{"vocab_size": 2048, "attn_scale": 0.125, "optimizer": "muon_variant", "max_seq_len": 1024}
MLP neurons of a small language model. Each row is named by its layer, matrix (up: input weights) and neuron, and shows model dimensions 304-367. Each number is 200 + 30 x the weight over its row's rms, rounded and kept within 0 to 999.
Before each neuron's rows, "fires after" lists the tokens most often just before its 100 highest values on Wikipedia text that the model never trained on. A number after a token or word is its count.

fires after: "-" 25, " the" 9, " (" 6, "if" 6, " h" 5, " " 4
L7.up943,167,174,242,200,228,208,161,243,222,228,255,181,250,223,208,191,235,252,210,121,189,157,192,222,229,242,206,208,189,175,218,179,209,163,220,228,198,203,176,154,235,178,184,242,286,185,300,170,173,205,193,193,222,208,191,193,222,195,233,182,184,262,226,203

fires after: " D" 18, " d" 15, "d" 10, " Sc" 6, " Ind" 5
L7.up775,165,228,138,189,209,135,179,143,225,197,150,183,210,230,164,194,166,157,196,208,237,138,244,161,194,175,211,224,201,243,185,193,187,241,160,161,179,185,217,188,149,210,221,219,188,299,177,167,176,159,144,125,204,178,188,202,158,204,227,226,155,227,169,128

fires after: " D" 15, " b" 15, " a" 12, " P" 7, " was" 7, " the" 7
L5.up1478,142,169,189,231,181,220,193,205,222,196,173,170,167,157,192,210,167,199,148,136,127,222,200,201,194,184,206,256,226,189,198,199,211,238,172,205,126,152,219,169,247,171,145,167,246,191,144,192,195,235,181,213,177,194,187,188,231,213,223,178,228,208,206,197

fires after: " l" 30, " g" 18, " h" 13, " G" 11, " f" 8
L5.up579,168,156,189,129,197,205,167,175,190,198,245,179,214,196,200,185,196,229,187,235,222,196,230,278,214,221,225,159,131,159,223,212,199,225,212,177,176,163,149,217,197,204,212,199,249,160,177,207,186,194,195,249,193,175,168,177,185,208,176,195,187,211,199,208

fires after: " in" 46, " In" 31, "In" 11
L7.up148,189,203,247,151,172,243,238,176,239,221,213,209,162,199,230,145,207,131,210,198,200,181,217,296,145,155,161,214,272,160,206,222,181,178,240,193,141,211,168,187,189,168,248,175,178,215,202,205,181,192,185,175,180,164,200,227,171,195,171,209,177,214,199,239

fires after: " the" 30, " |" 19, " in" 8, "1" 5, " open" 4, "|" 4
L5.up1000,169,192,185,176,210,238,226,163,150,225,145,198,158,226,221,236,190,171,104,186,194,179,201,182,218,217,193,187,224,204,193,207,221,168,169,236,233,191,161,182,176,242,216,224,252,254,171,185,199,193,178,193,182,252,219,191,212,250,248,229,189,201,213,229

fires after: " in" 14, "In" 12, "1" 11, "2" 9, "4" 7, "3" 6
L7.up1410,157,225,239,186,189,237,202,203,152,240,198,212,171,194,224,165,219,154,193,196,205,195,178,202,192,202,166,228,222,232,209,213,201,188,276,204,166,202,193,232,187,233,200,219,236,226,174,221,176,152,192,170,155,220,162,189,178,184,163,207,178,259,249,197

fires after: " c" 20, "uc" 14, "c" 9, "oc" 7, "os" 7, " con" 4
L7.up1331,211,159,105,195,244,208,138,223,215,220,186,207,147,178,150,178,233,196,153,156,183,188,234,165,212,180,216,151,232,211,180,180,232,219,160,185,204,200,166,186,212,217,189,239,217,188,206,202,207,215,215,213,222,150,295,216,238,226,190,206,228,175,151,195

fires after: "\n" 19, " of" 15, " in" 8, " is" 4, " Gen" 4, "=" 4
L2.up789,260,175,184,224,234,178,162,163,209,196,212,177,285,257,231,261,149,204,201,215,229,158,204,213,225,200,248,183,240,229,174,189,176,220,218,134,153,181,202,206,168,230,187,218,168,227,234,186,222,216,178,171,202,207,203,243,203,226,288,197,145,198,169,184

fires after: " U" 27, "I" 9, " R" 8, " L" 8, " Ch" 6, "U" 5
L5.up22,189,224,174,243,186,235,192,137,227,223,140,219,226,261,227,193,199,219,163,219,170,178,208,229,223,184,236,195,183,215,204,240,221,171,148,150,189,165,168,207,187,226,221,192,213,184,253,204,180,151,176,219,194,234,198,220,189,214,204,240,133,243,233,237

fires after: " v" 22, " V" 18, " l" 13, "l" 6
L5.up321,161,166,196,130,187,202,175,190,247,196,193,206,135,186,214,179,230,151,247,219,230,176,191,262,221,222,199,242,178,156,166,186,151,186,209,153,204,209,168,223,240,212,246,263,253,181,164,193,258,274,188,165,216,235,163,223,205,147,228,237,182,225,216,217

fires after: " h" 21, " M" 17, " H" 14, " m" 10, "H" 6, " l" 6
L5.up187,220,175,208,185,216,213,166,173,209,209,181,179,181,231,217,202,200,165,182,192,166,157,201,229,190,219,225,165,240,174,205,187,146,182,204,187,256,173,179,222,221,152,252,278,235,184,160,163,132,191,174,181,218,204,177,152,143,219,179,235,176,213,212,193

fires after: " c" 22, " C" 9, " I" 9, " d" 9, " v" 7, " V" 6
L5.up286,210,163,123,216,183,179,220,167,181,213,215,218,215,170,204,243,191,234,146,230,154,188,233,233,200,181,206,140,202,134,227,204,215,185,214,182,203,203,214,243,103,206,196,158,137,134,198,155,222,219,180,165,179,239,181,166,186,242,155,186,203,215,147,208

fires after: " " 32, " \"" 15, " (" 11, "-" 9, " W" 7
L5.up456,221,211,139,187,217,200,157,203,233,199,193,154,174,198,215,197,195,197,228,241,210,188,211,229,184,190,181,222,173,199,207,171,218,220,174,184,165,195,177,186,252,209,159,154,257,201,233,216,233,267,178,272,215,201,205,185,197,209,191,197,223,221,133,269

fires after: "\n" 49, " Team" 4, "-" 4, " has" 4
L2.up1527,186,188,198,269,170,199,186,231,277,276,237,158,212,187,166,212,211,225,167,197,203,208,167,222,196,223,157,176,244,183,219,186,188,188,239,113,178,211,164,192,209,207,174,267,176,245,204,185,188,195,180,262,217,248,189,207,203,257,182,191,205,176,212,161

fires after: " c" 20, " C" 9, " sc" 9, " P" 9, " b" 8
L5.up633,164,181,184,143,225,198,194,214,185,172,235,235,217,163,191,201,202,114,205,197,200,242,194,277,200,170,146,224,187,153,204,227,142,218,205,203,164,195,193,179,217,194,175,211,183,201,182,149,199,194,153,239,221,190,207,190,232,184,142,164,176,196,153,157

fires after: " con" 15, " Con" 10, " Soc" 7, "oc" 6, "c" 6, " San" 6
L7.up188,210,197,164,223,201,215,157,238,221,248,246,178,175,197,156,232,245,233,146,217,206,169,224,175,214,135,245,147,147,227,193,202,175,192,204,201,185,178,219,198,191,178,204,182,239,226,267,211,188,220,210,220,221,181,223,159,208,187,224,210,191,178,189,239

fires after: "al" 29, "s" 13, "es" 5, " up" 5, "as" 5
L7.up18,151,200,196,218,172,168,161,170,195,209,223,199,181,185,202,225,140,176,181,223,203,190,163,231,226,166,240,210,165,223,176,202,191,204,205,173,173,225,209,215,141,226,174,220,185,181,191,213,145,222,251,196,159,228,242,170,235,208,245,192,183,285,208,210

fires after: " L" 19, " l" 14, " s" 8, " St" 5, "L" 4
L5.up390,164,192,211,167,132,234,161,228,218,193,191,222,208,200,181,107,195,185,179,237,221,191,223,200,177,248,230,204,194,214,248,176,191,210,233,259,205,220,198,233,269,259,247,243,231,198,203,269,188,176,209,197,222,258,187,174,207,215,198,229,188,247,198,224

fires after: " Con" 19, " con" 18, "oc" 9, " sy" 9, "stit" 5
L7.up29,245,205,246,209,204,149,212,184,242,200,190,169,232,151,101,205,289,236,144,133,211,214,243,240,185,169,227,187,187,194,171,210,212,123,181,189,168,217,200,206,154,282,180,195,171,238,213,241,202,218,218,173,183,136,252,206,219,209,176,210,167,186,190,206

fires after: " K" 18, " so" 9, "n" 7, "im" 7, " det" 5, "m" 5
L5.up442,198,223,174,174,159,226,198,153,179,173,217,166,210,217,219,198,185,204,157,192,186,222,239,162,229,190,249,177,167,264,166,191,125,181,207,166,215,229,223,199,172,203,237,202,244,210,210,180,178,218,155,179,204,198,272,185,191,160,176,169,195,189,215,186

fires after: " m" 23, " M" 16, "m" 14, " em" 4, "am" 4, "n" 4
L5.up9,253,223,178,192,160,242,178,177,235,167,279,181,183,241,199,205,178,265,210,197,195,194,239,200,161,223,200,178,224,221,162,181,207,218,225,185,196,231,206,264,212,207,150,189,195,155,168,225,219,226,186,187,225,167,219,183,120,186,196,168,253,166,197,176

fires after: "A" 30, "U" 9, "E" 8, "C" 8, " U" 7
L7.up771,237,192,181,188,198,226,251,179,217,201,169,196,178,238,173,190,187,201,188,214,218,217,216,192,187,223,198,223,189,225,186,191,194,184,192,150,188,255,154,218,210,213,218,247,236,161,209,157,267,144,226,250,239,204,173,197,227,203,201,226,168,203,171,213

fires after: " L" 17, " g" 10, " G" 10, " l" 8, "L" 7
L7.up62,222,207,264,209,159,213,200,246,232,165,214,216,216,200,165,223,181,213,224,215,228,140,168,247,223,263,224,222,171,180,153,261,195,203,254,178,179,159,170,177,271,207,166,182,173,148,204,228,168,215,218,200,192,210,173,186,177,208,211,234,169,225,185,226

fires after: " " 35, "1" 13, "-" 12, " se" 8, "2" 6
L10.up849,167,158,159,188,200,243,243,221,189,221,215,179,190,225,200,239,234,157,227,173,183,179,221,201,200,214,212,180,194,205,203,153,214,234,161,239,193,217,212,168,228,189,150,168,161,170,243,247,193,201,232,229,211,232,179,208,250,155,211,217,150,185,191,159

fires after: " L" 24, " fl" 14, " Fl" 13, "L" 11, " l" 10, " Ch" 8
L5.up1054,187,188,243,204,183,232,194,176,178,213,154,236,191,180,231,148,231,240,196,213,235,182,189,232,217,179,198,217,191,186,187,249,219,215,220,217,205,217,188,188,174,213,216,217,225,205,228,217,170,218,187,159,285,217,184,173,198,208,223,246,253,220,171,270

fires after: " " 17, " D" 13, " d" 12, " c" 10, "le" 6, "-" 6
L5.up1479,278,204,142,208,172,174,229,243,242,237,220,203,217,181,225,201,197,183,231,228,199,172,193,237,251,159,223,187,237,199,195,184,258,226,178,219,145,244,209,167,201,213,217,175,137,137,215,239,178,160,197,189,261,218,208,264,201,222,202,206,163,231,209,204

fires after: "g" 17, " A" 10, "v" 10, "st" 8, "al" 7, " F" 5
L5.up1241,212,194,169,190,150,179,159,146,170,170,213,237,212,187,230,229,207,186,213,204,195,224,195,268,213,192,224,267,208,208,204,149,137,200,266,273,190,209,261,188,196,216,196,227,102,177,247,198,199,214,187,211,157,243,149,162,234,185,218,190,164,201,229,134

fires after: " " 25, "." 16, " with" 9, " |" 8, "-" 4
L10.up403,169,235,188,197,206,209,174,235,240,258,232,204,196,233,214,222,192,255,230,208,201,226,149,272,235,243,274,216,210,188,212,252,249,206,182,203,227,209,174,238,247,169,168,196,177,233,253,215,235,283,170,234,223,226,233,197,204,135,186,192,189,170,232,203

fires after: " C" 16, " c" 11, " disc" 9, "l" 7, " ext" 6, "isc" 5
L2.up455,226,124,204,181,246,208,190,207,230,190,186,203,167,251,213,251,169,185,175,238,154,203,212,234,195,179,219,210,223,184,256,218,184,224,242,182,205,218,195,190,174,114,191,179,195,174,229,182,205,200,182,183,188,196,218,185,202,183,173,218,142,153,165,262

fires after: "\n" 69, " " 5
L2.up1024,257,171,173,196,142,225,218,176,282,218,233,194,245,172,235,193,207,225,180,172,192,186,209,195,179,260,207,183,166,166,172,170,169,202,199,170,227,168,152,239,164,213,202,240,182,227,200,196,195,237,194,166,218,219,210,225,234,237,225,200,219,178,212,177

fires after: "1" 49, "2" 21, " att" 6, " K" 5
L7.up647,146,215,191,244,186,207,205,218,201,238,171,202,182,172,167,206,193,182,239,254,165,151,200,178,213,204,192,191,219,180,146,158,215,180,189,237,221,237,184,227,205,229,137,204,168,205,184,206,164,220,186,206,181,180,238,222,267,165,217,219,210,197,215,205

fires after: " V" 20, " P" 10, " L" 8, " D" 6, " as" 6, " Pre" 6
L5.up1363,175,233,177,211,191,157,160,171,247,275,195,196,215,209,223,243,226,206,190,244,133,204,235,153,243,209,220,164,236,163,249,168,219,209,189,212,201,157,218,175,173,189,235,218,174,198,192,206,157,188,208,186,190,184,186,216,166,171,190,224,141,228,180,276

fires after: " L" 15, "L" 9, "ic" 9, "er" 9, "al" 6, "ec" 6
L7.up820,160,165,176,162,205,199,133,129,196,244,177,265,160,179,221,195,180,219,247,153,228,198,213,224,203,192,197,239,211,229,203,236,168,188,167,254,197,174,186,197,227,175,134,214,257,182,213,185,176,234,221,197,227,191,195,164,224,220,296,258,207,187,182,237

fires after: " V" 21, " v" 13, " g" 12, " m" 8, " Z" 6
L5.up619,206,219,193,167,170,161,169,209,203,215,208,200,200,190,237,216,207,184,251,234,166,147,148,229,222,215,182,242,183,178,242,219,185,178,199,230,215,216,231,177,228,206,219,216,184,241,155,191,262,205,196,203,184,198,191,194,222,200,172,237,176,198,192,225

fires after: " " 20, "0" 15, " m" 9, "ac" 7, ")" 6, "au" 5
L7.up729,225,138,224,227,202,206,248,188,215,206,195,182,195,231,187,212,148,257,168,172,238,238,164,150,205,192,188,226,215,207,213,192,192,257,217,164,193,132,144,246,182,198,168,188,231,248,178,174,229,272,234,183,201,216,223,208,257,223,165,180,228,190,144,182

fires after: "a" 18, " O" 8, "o" 8, "u" 6, " a" 5, " S" 5
L2.up134,196,147,220,265,185,121,226,252,186,197,188,219,200,262,198,188,244,143,204,144,195,230,238,222,199,145,231,181,185,230,210,221,166,203,152,197,222,215,176,252,178,192,181,231,223,204,220,186,213,194,202,170,131,189,212,181,196,202,204,151,210,191,178,212

fires after: " " 30, " |" 17, "2" 13, "0" 6
L7.up1326,154,170,228,234,210,214,210,135,263,184,207,199,171,220,206,177,150,156,155,158,206,254,191,212,182,165,171,197,190,239,226,232,231,177,242,206,207,212,208,256,198,232,239,206,191,245,183,199,211,178,167,228,178,200,231,162,183,211,171,218,190,159,225,190